config.toml
n_layer = 13
d_model = 192
n_head = 6
n_kv_head = 6
head_dim = 32
vocab_size = 2727
rope_base = 4680.0
qk_norm = false
init = "uniform"
init_std_qkv = 0.0417
final_lr_fraction = 0.05
batch_tokens = [8192, 16384]
doc_mask = true
train_tokens = 96330000
dataset = "wikipedia_en"
MLP neurons of a small language model. Each row is named by its layer, matrix (down: output weights) and neuron, and shows model dimensions 32-127. Each number is 200 + 20 x the weight over its row's rms, rounded and kept within 0 to 999. A neuron's up and down rows have the sign that makes its largest values positive.
After each neuron's rows, "fires before" lists the tokens most often just after its 100 highest values on Wikipedia text that the model never trained on.

L6.down235,192,177,189,194,185,165,207,206,154,223,211,196,195,175,185,199,237,209,222,218,211,186,201,196,237,206,191,199,235,187,190,225,187,189,206,211,215,164,214,201,223,228,199,183,192,197,191,198,219,181,197,204,210,191,230,155,160,213,180,177,212,194,240,231,173,195,201,263,178,199,193,202,192,214,187,195,220,212,179,223,236,222,240,208,173,190,213,199,167,217,182,224,201,216,214,222
fires before: "\n", "k", "oun"

L2.down83,204,210,188,220,249,166,187,208,192,178,195,200,201,203,198,189,186,189,177,158,217,223,226,240,186,206,193,193,208,204,219,243,186,185,221,203,182,193,195,203,184,195,188,226,198,191,200,208,194,168,210,185,220,204,212,180,239,202,234,194,198,192,157,182,206,188,247,175,216,187,174,222,213,199,199,183,187,213,236,201,214,182,187,194,177,223,229,213,209,214,178,212,196,161,186,201
fires before: " the", ";", ",", " a", " in"

L2.down448,198,227,198,206,191,183,198,201,203,219,221,171,219,225,202,224,179,194,197,244,195,212,196,193,206,203,203,206,230,197,161,201,212,143,189,211,212,167,213,193,208,176,162,173,191,188,198,214,184,205,226,177,209,238,236,194,173,208,223,250,221,145,193,192,187,194,215,197,177,201,165,211,182,199,217,237,234,192,178,180,164,187,167,183,239,190,204,228,219,224,194,184,197,160,223,170
fires before: "0", "1", "6", "9", "4", "5"

L5.down227,184,205,194,200,195,188,204,213,178,176,192,214,222,191,212,232,222,231,203,214,203,185,186,183,209,208,194,177,240,187,173,230,220,227,218,167,216,228,207,193,212,208,208,193,209,240,212,213,224,188,195,222,185,226,192,199,172,216,200,200,194,195,183,188,184,178,239,191,200,236,219,190,221,149,225,205,199,214,203,205,215,201,208,188,176,179,223,185,181,199,177,227,172,242,205,219
fires before: " |", "–", ".", ";", ")"

L2.down136,209,179,201,225,137,198,204,228,200,200,205,201,193,198,203,160,212,207,218,206,195,240,205,190,199,234,197,227,217,176,196,213,194,195,200,167,184,213,197,185,181,185,199,240,194,215,218,190,205,179,212,227,219,193,181,207,226,202,180,164,198,195,174,229,201,206,178,189,201,205,204,180,200,172,192,191,195,211,175,193,186,184,218,200,208,221,203,201,208,203,216,169,225,205,172,211
fires before: "\n", " The", " =", " In"

L8.down296,219,183,213,193,192,209,203,206,171,163,244,224,229,215,184,194,193,141,181,209,206,217,199,192,195,200,201,168,195,212,183,210,219,187,199,184,229,195,237,186,205,159,200,208,193,190,231,205,218,198,223,215,210,208,200,199,191,201,228,248,197,203,179,233,243,192,237,205,202,202,201,211,216,199,217,201,215,232,215,190,177,171,229,178,183,208,191,195,219,243,202,208,198,204,210,251
fires before: " (", "-", ")", "^{"

L7.down373,203,199,193,163,190,184,191,250,193,191,206,210,191,170,203,220,207,218,170,227,164,220,191,159,219,170,238,190,233,192,191,196,190,219,178,170,172,205,198,166,188,218,228,180,202,198,186,203,179,210,180,209,219,207,187,190,228,180,192,177,182,206,195,230,201,195,219,193,199,221,195,200,216,220,158,195,181,198,182,165,212,210,222,213,174,209,187,174,192,173,233,213,177,176,202,221
fires before: "\n", ")", "),", " –", "–", ")."

L6.down76,186,179,173,221,157,181,183,190,229,191,218,223,222,167,186,195,223,213,196,191,195,175,199,181,198,181,176,196,205,172,212,196,180,200,212,202,215,210,194,176,229,200,195,215,207,223,206,165,183,196,202,227,234,211,173,168,233,190,209,191,207,200,197,175,195,202,169,227,168,216,214,189,218,208,201,204,169,207,207,216,235,195,203,275,191,170,192,216,181,217,196,206,203,227,191,183
fires before: " |", "1", "2", " Suc"

L5.down232,211,196,198,196,199,220,222,213,163,186,217,222,217,164,187,227,212,166,164,213,221,196,191,183,250,171,221,226,210,227,206,158,245,209,188,166,187,223,211,166,200,201,216,188,188,196,196,156,175,215,187,197,196,215,228,184,195,201,198,158,183,161,217,217,202,193,184,191,223,183,217,202,225,183,217,194,209,215,198,166,201,199,192,206,195,217,240,209,204,199,242,199,186,209,171,229
fires before: " by", " the", " in", "ity", "om"

L10.down511,195,249,205,224,218,185,214,230,215,244,187,192,186,206,208,191,148,194,173,192,238,208,189,209,212,199,234,209,238,220,205,218,197,208,188,165,221,169,203,208,220,213,209,190,196,197,202,180,198,179,250,179,210,173,223,208,192,176,173,214,203,172,179,177,214,216,207,191,227,203,183,187,206,222,233,190,220,220,198,189,192,202,185,224,178,217,166,194,205,195,243,189,191,214,204,200
fires before: " in", " as", " on", " to", " with", " that"

L8.down29,204,155,231,206,189,222,178,201,188,187,189,186,161,201,225,215,195,221,192,201,191,207,214,198,168,199,178,163,145,229,201,213,205,193,228,192,213,173,233,205,184,199,215,190,205,226,203,199,208,189,147,190,188,208,203,178,188,159,186,212,217,213,181,185,175,180,221,182,205,207,196,197,187,205,203,222,205,235,181,159,189,202,208,185,218,193,179,193,211,206,213,217,244,180,197,217
fires before: "0", "1", "2", "ained"

L6.down224,219,193,190,200,180,182,246,224,209,217,206,234,165,181,211,200,202,227,198,174,171,194,197,195,194,220,191,193,179,218,215,186,205,169,209,163,190,218,201,200,168,185,217,183,204,180,185,200,187,215,163,220,173,190,188,145,226,180,182,230,224,177,207,165,212,198,207,190,245,218,198,183,225,198,218,137,205,191,155,195,195,203,204,237,240,181,206,174,198,170,217,210,212,199,209,191
fires before: " ", " |", ")", "a", "ower"

L7.down339,182,177,210,228,196,248,200,218,192,218,193,181,192,189,215,154,195,181,180,198,184,161,186,223,197,198,221,195,181,223,216,201,202,196,181,199,210,169,201,208,225,191,218,207,234,200,229,216,194,172,202,227,211,183,191,199,185,225,220,188,184,224,223,211,206,237,236,185,219,181,176,227,223,181,218,202,176,229,166,206,189,198,209,193,167,211,224,246,215,195,232,206,181,222,147,198
fires before: " the", " by", " with", " a", "ing", " in"

L10.down98,209,170,206,225,184,225,218,194,198,217,194,209,176,205,188,208,213,184,196,209,180,214,192,200,222,202,192,192,187,221,198,190,188,157,239,201,190,202,201,167,185,141,202,152,193,160,201,193,185,187,191,189,211,164,198,239,187,181,217,209,201,200,212,201,235,179,160,196,232,184,164,164,197,179,189,157,210,220,186,221,220,175,215,176,180,180,178,199,231,238,195,180,193,215,204,175
fires before: " |", "ity", " ("

L10.down23,203,246,180,203,208,224,184,214,191,255,160,225,223,194,204,185,225,201,223,176,180,217,180,198,220,154,201,219,213,214,199,211,189,192,202,154,203,191,241,158,191,193,195,176,215,179,189,216,195,202,225,207,193,184,192,205,199,204,192,158,144,195,254,224,209,174,173,196,211,185,206,202,193,197,192,224,225,205,210,195,220,176,194,240,187,195,227,177,228,213,200,196,166,180,192,206
fires before: " ", " R"

L2.down266,204,211,217,212,213,200,180,177,186,197,208,171,252,235,137,190,191,189,165,176,188,197,170,187,220,215,193,207,187,183,206,189,200,221,180,231,192,174,222,159,191,222,206,202,210,199,206,193,139,180,205,182,210,202,227,214,192,190,226,229,206,203,210,207,197,189,192,190,202,165,183,201,192,188,195,195,211,188,193,200,220,189,175,176,192,226,181,236,206,178,183,230,193,194,212,193
fires before: "\n", "==", " ==", "ion", "er"

L5.down345,225,192,191,171,184,164,219,190,215,183,196,215,194,158,203,214,224,216,212,183,181,199,215,193,176,216,175,185,224,206,193,204,164,197,227,151,167,208,208,204,214,199,184,190,190,204,217,198,165,186,185,171,207,190,186,177,221,164,203,192,203,175,220,211,162,203,181,211,185,189,170,213,191,211,236,199,192,208,227,204,203,200,205,187,195,215,179,193,192,176,186,193,180,199,207,188
fires before: "\n"

L6.down236,183,199,184,214,202,202,186,177,197,172,170,228,196,208,208,175,183,206,220,232,200,193,198,189,176,179,173,256,198,232,210,230,207,221,149,239,201,212,220,214,173,214,181,180,228,175,165,216,211,178,180,170,211,190,168,220,217,180,166,185,209,206,188,190,207,179,228,189,190,178,194,199,186,209,192,254,182,192,202,204,223,198,207,211,205,192,208,213,199,172,209,195,159,208,172,226
fires before: "9", "1", "2", "p", "5"

L8.down224,170,174,164,207,186,202,235,215,200,169,205,181,183,195,182,187,202,186,247,221,227,200,187,193,197,223,211,195,214,228,177,205,153,161,213,201,179,206,179,165,209,195,186,222,180,217,211,193,201,174,142,217,196,211,185,189,184,189,160,191,189,211,214,238,177,220,207,209,223,203,211,192,206,202,201,193,192,186,203,198,202,205,179,214,213,188,195,179,200,233,207,212,225,226,159,221
fires before: " to", " by", " the", " as", " that", " for"

L7.down176,185,207,200,193,243,209,188,225,152,175,222,208,242,147,212,188,206,242,189,195,129,215,199,205,176,184,213,185,237,213,200,188,216,216,215,188,203,203,223,210,176,210,209,203,196,191,190,213,243,200,162,177,184,212,202,174,213,202,192,186,213,194,165,193,197,175,190,140,192,171,206,197,185,223,200,183,216,251,202,198,178,204,178,233,198,199,221,178,200,194,206,211,213,191,181,205
fires before: ",", " |", "0", "."

L2.down395,236,184,223,238,179,173,210,207,180,223,209,199,192,191,195,197,213,175,242,240,229,196,207,203,185,208,202,167,236,175,198,226,206,203,212,223,212,236,208,202,192,190,183,144,224,193,202,174,192,193,181,186,217,203,169,214,214,203,169,214,209,200,254,197,186,183,194,186,227,184,231,204,233,182,189,191,190,187,215,148,198,226,223,184,230,183,236,207,182,216,202,183,183,191,201,209
fires before: "ular", "ion", "ister", "ul", "ional"

L8.down372,187,231,200,199,193,192,193,202,202,221,175,190,231,245,203,232,188,238,208,173,198,175,201,194,214,224,225,213,216,199,177,143,224,209,217,180,220,193,219,207,180,208,208,226,197,235,179,226,198,177,191,194,202,198,196,235,202,242,182,188,203,225,170,161,177,201,177,193,220,188,164,217,215,191,231,195,221,196,214,177,205,193,181,184,170,187,191,207,184,178,225,250,205,202,200,196
fires before: "0", "7", "5", "1", "6", "8"

L7.down345,179,218,196,209,197,235,210,175,173,217,188,168,198,229,207,184,216,227,198,215,203,220,201,210,231,189,226,192,221,192,233,214,229,221,210,185,200,176,202,203,212,220,224,188,223,179,225,239,166,196,196,214,170,226,197,190,192,184,194,204,186,233,208,230,212,184,201,167,210,205,181,207,203,224,214,157,204,207,190,173,165,209,233,166,218,163,186,217,229,229,196,201,208,188,199,201
fires before: " |", "–", "."

L8.down333,215,231,198,181,224,203,193,238,224,169,221,146,157,221,185,190,215,189,163,216,194,199,210,208,164,182,189,177,171,196,175,191,197,217,194,222,210,219,190,205,191,177,181,205,237,186,239,230,199,216,217,214,176,209,215,217,179,173,172,201,198,190,195,155,218,202,196,188,226,208,210,210,245,175,191,212,211,171,236,222,197,192,216,169,232,195,228,208,186,194,186,200,208,187,198,202
fires before: "2", "1", "3", " "

L10.down147,232,108,191,143,235,196,200,214,186,215,201,212,232,205,221,197,166,215,216,202,167,200,202,218,184,207,215,211,181,188,188,192,220,189,188,215,157,198,197,202,206,188,225,215,161,195,216,184,221,188,196,219,202,203,203,217,190,188,210,196,182,198,169,222,208,205,223,215,206,195,211,221,203,201,195,211,199,207,175,206,182,176,225,187,206,188,222,179,190,205,222,196,194,182,211,217
fires before: ".", ".,"

L2.down53,196,172,202,207,225,246,206,200,227,178,167,172,219,189,232,200,191,205,166,224,184,205,166,174,216,197,162,201,162,190,168,210,201,203,219,209,158,236,206,194,206,209,170,159,180,210,199,209,217,181,218,203,198,218,208,194,218,200,246,207,174,196,232,194,177,199,178,216,196,198,206,234,260,221,199,219,195,177,242,192,225,193,197,226,188,169,193,210,226,209,221,185,187,207,230,193
fires before: "ut", "ute", "ister", "ution", "ley", "g"

L8.down52,173,174,210,202,190,198,228,189,177,188,197,168,199,213,223,163,190,188,209,191,146,217,185,213,211,217,241,208,185,222,205,229,192,224,196,198,224,206,192,185,219,202,225,203,221,203,178,193,225,192,207,185,209,210,237,181,204,215,223,217,209,170,192,201,207,193,180,207,175,220,174,240,226,178,225,220,210,188,148,210,203,176,197,167,201,204,161,204,168,222,200,214,181,178,210,193
fires before: " ", "it", ".", "ar", "ission"

L7.down257,216,235,207,176,202,185,225,191,193,240,170,227,203,184,240,191,186,236,163,217,194,224,216,194,203,170,204,192,203,192,208,210,223,225,215,189,195,173,234,227,223,206,203,190,202,186,213,200,208,189,199,172,203,191,190,166,183,178,206,195,193,208,227,194,161,163,190,221,214,191,244,205,245,201,178,196,171,187,218,190,209,185,193,193,228,202,203,211,192,191,223,217,211,212,180,175
fires before: "her", "ion", "if", "ar", "u", "ular"